Part of a small language model's weights.
Size: 12 layers, MLP 1536 SwiGLU, 85.5M parameters.
MLP neurons of a small language model. Each row is named by its layer, matrix (gate and up: input weights; down: output weights) and neuron, and shows model dimensions 144-239. Each number is 128 + 24 x the weight over its row's rms, rounded and kept within 0 to 255. Numbers have three digits each. A neuron's up and down rows have the sign that makes its largest values positive.
After each neuron's rows, "fires after" lists the tokens most often just before its 100 highest values on Wikipedia text that the model never trained on; "fires before" lists the tokens most often just after its 100 highest values on Wikipedia text that the model never trained on.

L4.gate781:126114102130142127062158145105112114101154155158132161162119128105092094135126100143129129139132143153085128128087109138153105126139102152148133137128104156122119071151083103160129185095103115097122107119140146169128154128131163117119123119139120115098119158172119143126147143164091123113
L4.up781:082127093071157107146077174143123175094168120105125125120146114140174154110149114122143147143094137130102106127159154104108099113128133165129124108130110113128126128143141150074142087151171165152156121125139153131117114130132183106180158152153115130135083137067117081105108133110131147152
L4.down781:124131146122108138119107135121110099125166114162094135125144137130078143134096099159201139124110121137112110169095128140101152142130131145099087094162114135111141104140163117162128146122093109132104154137109180128105120096131089117095124106104118139090117129185124126201129128140100129131
fires after: "| ", "–", "202"
fires before: "| ", "|", "–"

L6.gate1361:105129131126130107150130160147144159126129108102124134119136116151121150135083162135157143155135148140161134121153157110175114145114157174160078167080143108130112180140170112077108150152112090099105149141119140107148117129095172123166075099133079102153074163098091146159171113124130118104
L6.up1361:142120155114148082112105128110118130171136163137130152132095130150087121141148109114139095106160088146113136131151136128108152108124125127124120152146147172151179138127116162079085138141145115145132140093164108140126155152161145197097138120099107115095103109165088143119169127149131149145
L6.down1361:178119173069144092092140110119135073125168113134127136148097157129128123137160095132090087121125093119147125132150110127136133134197170147151154143175117116167122114104146149129125083137142112136144144135136098138133169159149100158163126119129145105099082085131103162094136111138145134144
fires after: "| ", "(", "–"
fires before: "| ", ")", "|", "–", ") "

L6.gate874:150139162132130116120080171105133101156133148130134128130140136116158157137137110123162141134112116105191106117097134094114125131140126147183117106154134184133124124150139105066117116175109176121144156081097120121105112119132125104137126155155110141119109141138119121125108133131142195148
L6.up874:097180122124117129136130116122109122134105149132152137094159110152147061100123116115131081125134128123162151110110151157088133119095136092159117164103170162126088083116088153117127131113207141124156119147125138082121086154147142087114172153135149169071129119122166140141123166140129151109
L6.down874:160150147149134098132133107156108124139134086150141125159099110127105124122137152132142147166133112187115151146125103104125128117090145168133153153114147106120127108148143113139131169154157166114136133096119143119130137109075135159110096121146157107125164123117134084138161155109110129092
fires after: "0 ", "1 ", "2", "2 ", "1", "–"
fires before: "0 ", "1 ", "2 ", "0"

L7.gate904:098093098128129139140129146130160163134103113123168127170112127129132139098118125155154154101147142147153149138155105115101124145130117156114112138091117147098108129119137194160092113114065135155092132130135109137094141112100171151098088142139142137132136142128127141119070159114142094136
L7.up904:126139140154082100151108155136131087161125078145156125147115093156147122157145153122134122130151129152129164125169117136105147112166127115124096133152155133113122148142117093082111115092094150122111101118091119131137113092148111140136131151161144152092136136102133148126116121097146136133
L7.down904:153117095116118140096163119123138172198158101116150141115182096156142157154151119128106153123099132156123166138150156119112108108124099137137149133106106173048158152109146112089118164112142108169122101149112163181108099090126115119113095133124128117124123141123122180110155210122102112120
fires after: "in ", "In ", "(", "the ", "October ", ". "
fires before: "0", "2", "1", "5", "1 ", "th "

L4.gate1362:138094151071148100079163136086094157121139122097154106133158098151173131116112148104126119155143165140103145140171134074182120114125136142120134129123096128130126145089155134119171111127110130137115136141105147135070154121135110170112119081119126135119117177171143112125155106141105138157
L4.up1362:120118109162111090100119156104130126155147145113136163092132148093106125131086075108129096102147070118091121113095165138144139138125133128096143153103102179136154106084104116160116166123134084170119124117104104117089137088126129120123121099136127138113087115181119136081136125147093165120
L4.down1362:135115131110108097113162161113128163115109128111087132153149165121101118130081131119124115137108119099136146096117166111179122157126105140107137151117153103107099152099093178149084124147066133134128142125128136132091138183132083166121089134101170128099095118154156128107168139133118129133
fires after: "| ", "; ", "(", "of "
fires before: "| ", "; ", ".", "|", ")"

L7.gate15:100113149111083114133162148109126143150134078106086127125131146088106137114106143101125136099137123153105155145111133143124111154115151120171158130177052103101119109086114175156103132136134134131086135160115096130150197151142170132125129123150114078147125146153111150119119136076118142115
L7.up15:085116097148123147077126124127135132162136156147120148117088055116168108080147136147147135150106149108106134137106120098109128154165166128115124091144113116108143102132124114134127141126136110156120113155104144134111129160117124148109137122155155135173113168143104121129084116137094129144
L7.down15:096164160085086153108132130124134130132094125148119141096131109096153139138148114111170172105119120147138102119069089149108086114105121157061124128136145141142146122160134094073098151117107138085115133141133105100117086097131139115102106169131117141122119116135131136128129125100122147138
fires after: "the ", "in "
fires before: "of ", "to "

L6.gate207:124145140133102127126155164123137090174103113122101106084135137147120142117119116116119116141125131104115138094092128083123154132180145176119090133131129133137115161179166125093147142127096125124146133163156123178136138104155129109130123104127109114136065107125159139141101082084174170155
L6.up207:118121124158163172160113159093139119126126114131156121105139108111130122127128168091153104139122107140168129094114111095161122150134155121150134131121134144145129133101123126092095133134086134086134110122122080125107138149170147116132138128089153151128131158163124112105150096097156123134
L6.down207:130106140093115129091118134182138122159094139108144132146124111095127137124189135133136176142103144056116134169124126105157153106155162159132144148113173098121104102127147132108133108141109164173112114137145124123116100117150143170115078188154104124106127094148137111168139149081102149144
fires after: "| ", "0", "; ", "1", "2 ", "in "
fires before: "| ", "0 ", "; ", "1 "

L2.gate1515:114107113133162106118105137106119108143141138109111117107190162161135127156114112104122091153115093171090125157090163138147060129161150130097112105088118162103105123132130115108153122096107115140143136129106107124127160154163139146109127126143144111114094111177136119123114116137104134145
L2.up1515:110148148129127141105126130133111160091118097086136124140174113182172093117105110108136094136144136127097118130129158151110124122143119148140147115127115166116167102099118149146099122152139161095106106098138118157161107141128151105162149074103149111124075112127137096141121080164132182175
L2.down1515:144149140133120144122140159153128138117144064128137182127136108106126085142080140116137123139119169106115075135140149138103115120136137114135138124154094147115157142122140141130143149121106140102158131110136095132145079139116115148129158051112118134137110100159093119113136068087078168171
fires after: "| ", ".", "; "
fires before: "| ", "|", ",", "; ", "."

L4.gate973:078131160090105132111147118119106156120166147154144125136159173127038119142119079164167133113133133151162171136130136101122133115105109183122164158116082170181117138123130156116130131149151091148124157104129137152115155116097122103130148171154147103116095148148131125154101113146152113105
L4.up973:110114141124136120149114125106147125137074088183169127130076104164110150112109144116135169146108125144144085117107124139152113145169100171114097115109147160120106108145128126084130128142157102137142091178117160125134099143192113134135083098120110155100170091163154090118140139073114185123
L4.down973:147114129089136125133188128127116118120113166163146107135131159095115135154111085102128155121119097132135100156150124110115113135129132122105157105118138094146201129114093108132187101129141108097129139141137142071151134149152089119123147133138097084154111162125126130157144146144141126106
fires after: "; ", "0", "1", "2", "his ", "\n\n"
fires before: "; ", "0", "1", "2", "\n"

L7.gate644:154152100113132128095097111092152097118133156136122161147114170128118118148147113135108112184111161134120131125165137116134105137116114134094110138137114176133124113146129152116130123149147182111144118196141102102157050110157109111157126115119158140179121097097099092112163125119114143127
L7.up644:143133150139123112069085074100109085154115134121143083148163127110114120110162151123141128104118100128142135082161121090140108106131119131126127137090090143111156134121147099116125114149121134115132161153132110112089129126154125137149118142100118145157172165139154104134126150086144153122
L7.down644:166137141121084171181110075112141096141099176099124120129119168106104124124177120128118122140138151107089143122166099090108127084138130091087098138182113217123116135142095161167162145119094127091108129070128110107093106100163122099150158151181102119095126107137132118093087169139167122096
fires after: "| ", "the ", "0 ", ", "
fires before: "| ", "medal ", "0 ", "medalist"

L4.gate1123:108131131138138110153141129124150119158137118157134144174112117082096111113142080172100134111144134130142082159157168131157135128121129151090130128093100168111136141124101109113110095122114130143137157106124104148119161115119088159146119129102141132124187185135125143090123124120094137144
L4.up1123:153124150107113119166100133116141151145103150174145135127160176135148126135159139155132116146111089092110137137110200082151121136198118135109138100109092144140166145113102148152137102096140096148154187136100120156168128093166124158158151107068146161155137129162109115119138129138126142124
L4.down1123:161123123139080149160101139150141123124161127122095150147185138109129140088151146159115124153145122126115151119109143118154093110086143112125127116132127136146145119117113114108162104082132147126162112128144109166126130072108098112153121091122114098155144207122108133111135101107090158096
fires after: ".", "=="
fires before: "==", "The ", "In ", "He ", "==="

L4.gate1352:156173153081135127077119158136113040139133112109118159138167117134151136141126159158090148109125164139135122140138110136123120119105149158125136107084058140113134122167088161133142153120130106159140136124122146180123130141122140121132147143132114146150113143134135118141179126136114083191
L4.up1352:148147106130141156138139130090095154110127134150132145124108160165145066095157156153155114115132105163153143139154120133125115138103097142153142090097080133158128124124145102115151136102098125148118128168136067156076149118126162144149128116084159113102137152126100156121139156143122141139
L4.down1352:160079143155169125159120142143125167153143116154112100112118129080104135146095073111105118136105118080146136103140128132151137103151127096109108127154123110066128128135151113128104142165139129092111146118110146089121146127164154102147135151140078104107125128111120089101108106109114128089
fires after: "|", ".", ")", ";"
fires before: "| ", "- "

L6.gate649:144129136147117140111099144157131127095150134158096119167140112124142106146145118140121144151109140101141127076160098107123112103146130185109152132099166128176117105090115163130142118145206105142126097136120148108171164077125174094128122142135115138083138132126062116113131140150136074133
L6.up649:082149115091138166136095185134144113106130134154125157144184128140120121120141170151109102152122141149173141134093104126133078138170088131171161105132128139155120083099086134160107151140143118098121073124140135101128158110145137126142138147143079102083147130081149138139136098148135156140
L6.down649:153160100135137160154128123120100120142106112084116120119103155125124134128113138133121126169093066128135090090144126100162094070093141143097143128129151169155154143125118147170130150141135069128144123133115143132174134128136181110096100162048102164165104137124126138123104135105113120100
fires after: "1 ", "2", "0", "0 ", "1", "2 "
fires before: "0", "0 ", "1 ", "2 ", "1", "3 "

L7.gate1110:132160098156102114140097111118147166108190110115131117095145160156094098080105129126103143122167100146136159102101122123137097117118119132142173146165138157158170084132147131116133073105111133129085147120126108106166102116127099137127169111171095111140102149110119098110146145112121115126
L7.up1110:161131109114137150131176121088115085179122116109112162138090118125141147073145132100149131158172141144134116126112130093170078119136156157109115088129107155144131117115161087173139145119131155106117130127093110152117100136130181155078130127124145141153182114074153076098082181076112106126
L7.down1110:120142131121143136186149126137113094156140127127152133103144117134175110148121103167130095125139114202113171138101105123139118123148149092155167143110103113138119124131143143098127075163153120173153151105126159137116100145053113110150130119112178147162129106149153124121119171125170129133
fires after: "| ", "0 ", "–"
fires before: "| ", "1 ", ") ", "2 ", "0 "

L2.gate509:137124125141121095120135107125111154173166168069173108148173135155122111186159102117117091150160125153155127178115155122109106098106114183109151137078073185131168127132140136112120140126091070135099141132121130145122158115148093131125139133074128114126151156139168157132141105202149100123
L2.up509:119136150142089120112121151117149152166164156097149130152129172114140089123165126113138148167144145134153164148118134061131094109127123123115133128079087201124165141184152135158096153132130116140128112135118101130147177127143121165131120087060165148087120152130130150137130115147122121102
L2.down509:122110162142155139122122123107132141127101152105131126127169132146127141135123127131144099134140144142138160190116089120153120118113151146137168172131121158115122134139153110170170159107152149171095126099098151145157146114147155100174125118121139098138136129101123159131129137088133150159
fires after: "|", ".", ")"
fires before: "| ", "- ", "\n", "\n\n"

L4.gate1455:117146140153090128135133126109144109193128106126143134168132114146140135142085108142138137139170137095122167148130124143157145135093151120095148119103080097104172180088155099116164140140102128089093138142134172119163146120150171124143108132147139115095147131160126114150157088135068110119
L4.up1455:141140101102129144136158107101115164187111100174138125128145132110188106151131153117149164131124153113116163131080126139147119138138132123136146124117122172110114137123147086154137138118138165112105111150106115148154151143161136175129161107129116126094172164113151134116137143124110140126
L4.down1455:191153148175132122151181098121158132166153101122105160105117147124140167120142118115140153163142160111136170163170131122138141152125155147108136137088115165131138133163119148109130121141124100100130131130129106143133127093130116110128163148130117123120157137139146119117155133118112102109
fires after: "|", ".", ")."
fires before: "| ", "==", "The ", "In "

L4.gate79:121154141104183146157142150171119158168150098128156144140158105147138145077130140129128133086128125191152159121134103148170135099149143152127123106140120128121164149160141146095130098164116123100114139095119112150136112124125092157161126120154125120126128134139099135136123171105138093145
L4.up79:131098150161147140115097111066139178154157124142154166133124116134109124117156162109168168088144108112148112115133119117158133152107163140108115083107121155118126121102155112101109109165161154093157144107133124170135133109127147133140113105114110099148143127106090123140124118148134129156
L4.down79:083107123133128141129076168144122143143115117118139101115128124149118171101116130136112176090103152127154183138130099132129128130110155126137058132112147079171128094133108114144124096144149157177132096173152106133143108137102132110120116127098135125091148113118153153185141161117156143147
fires after: "3", "1", "| ", "2", "Atl", "5"
fires before: "| ", "0 ", "3 ", "1 "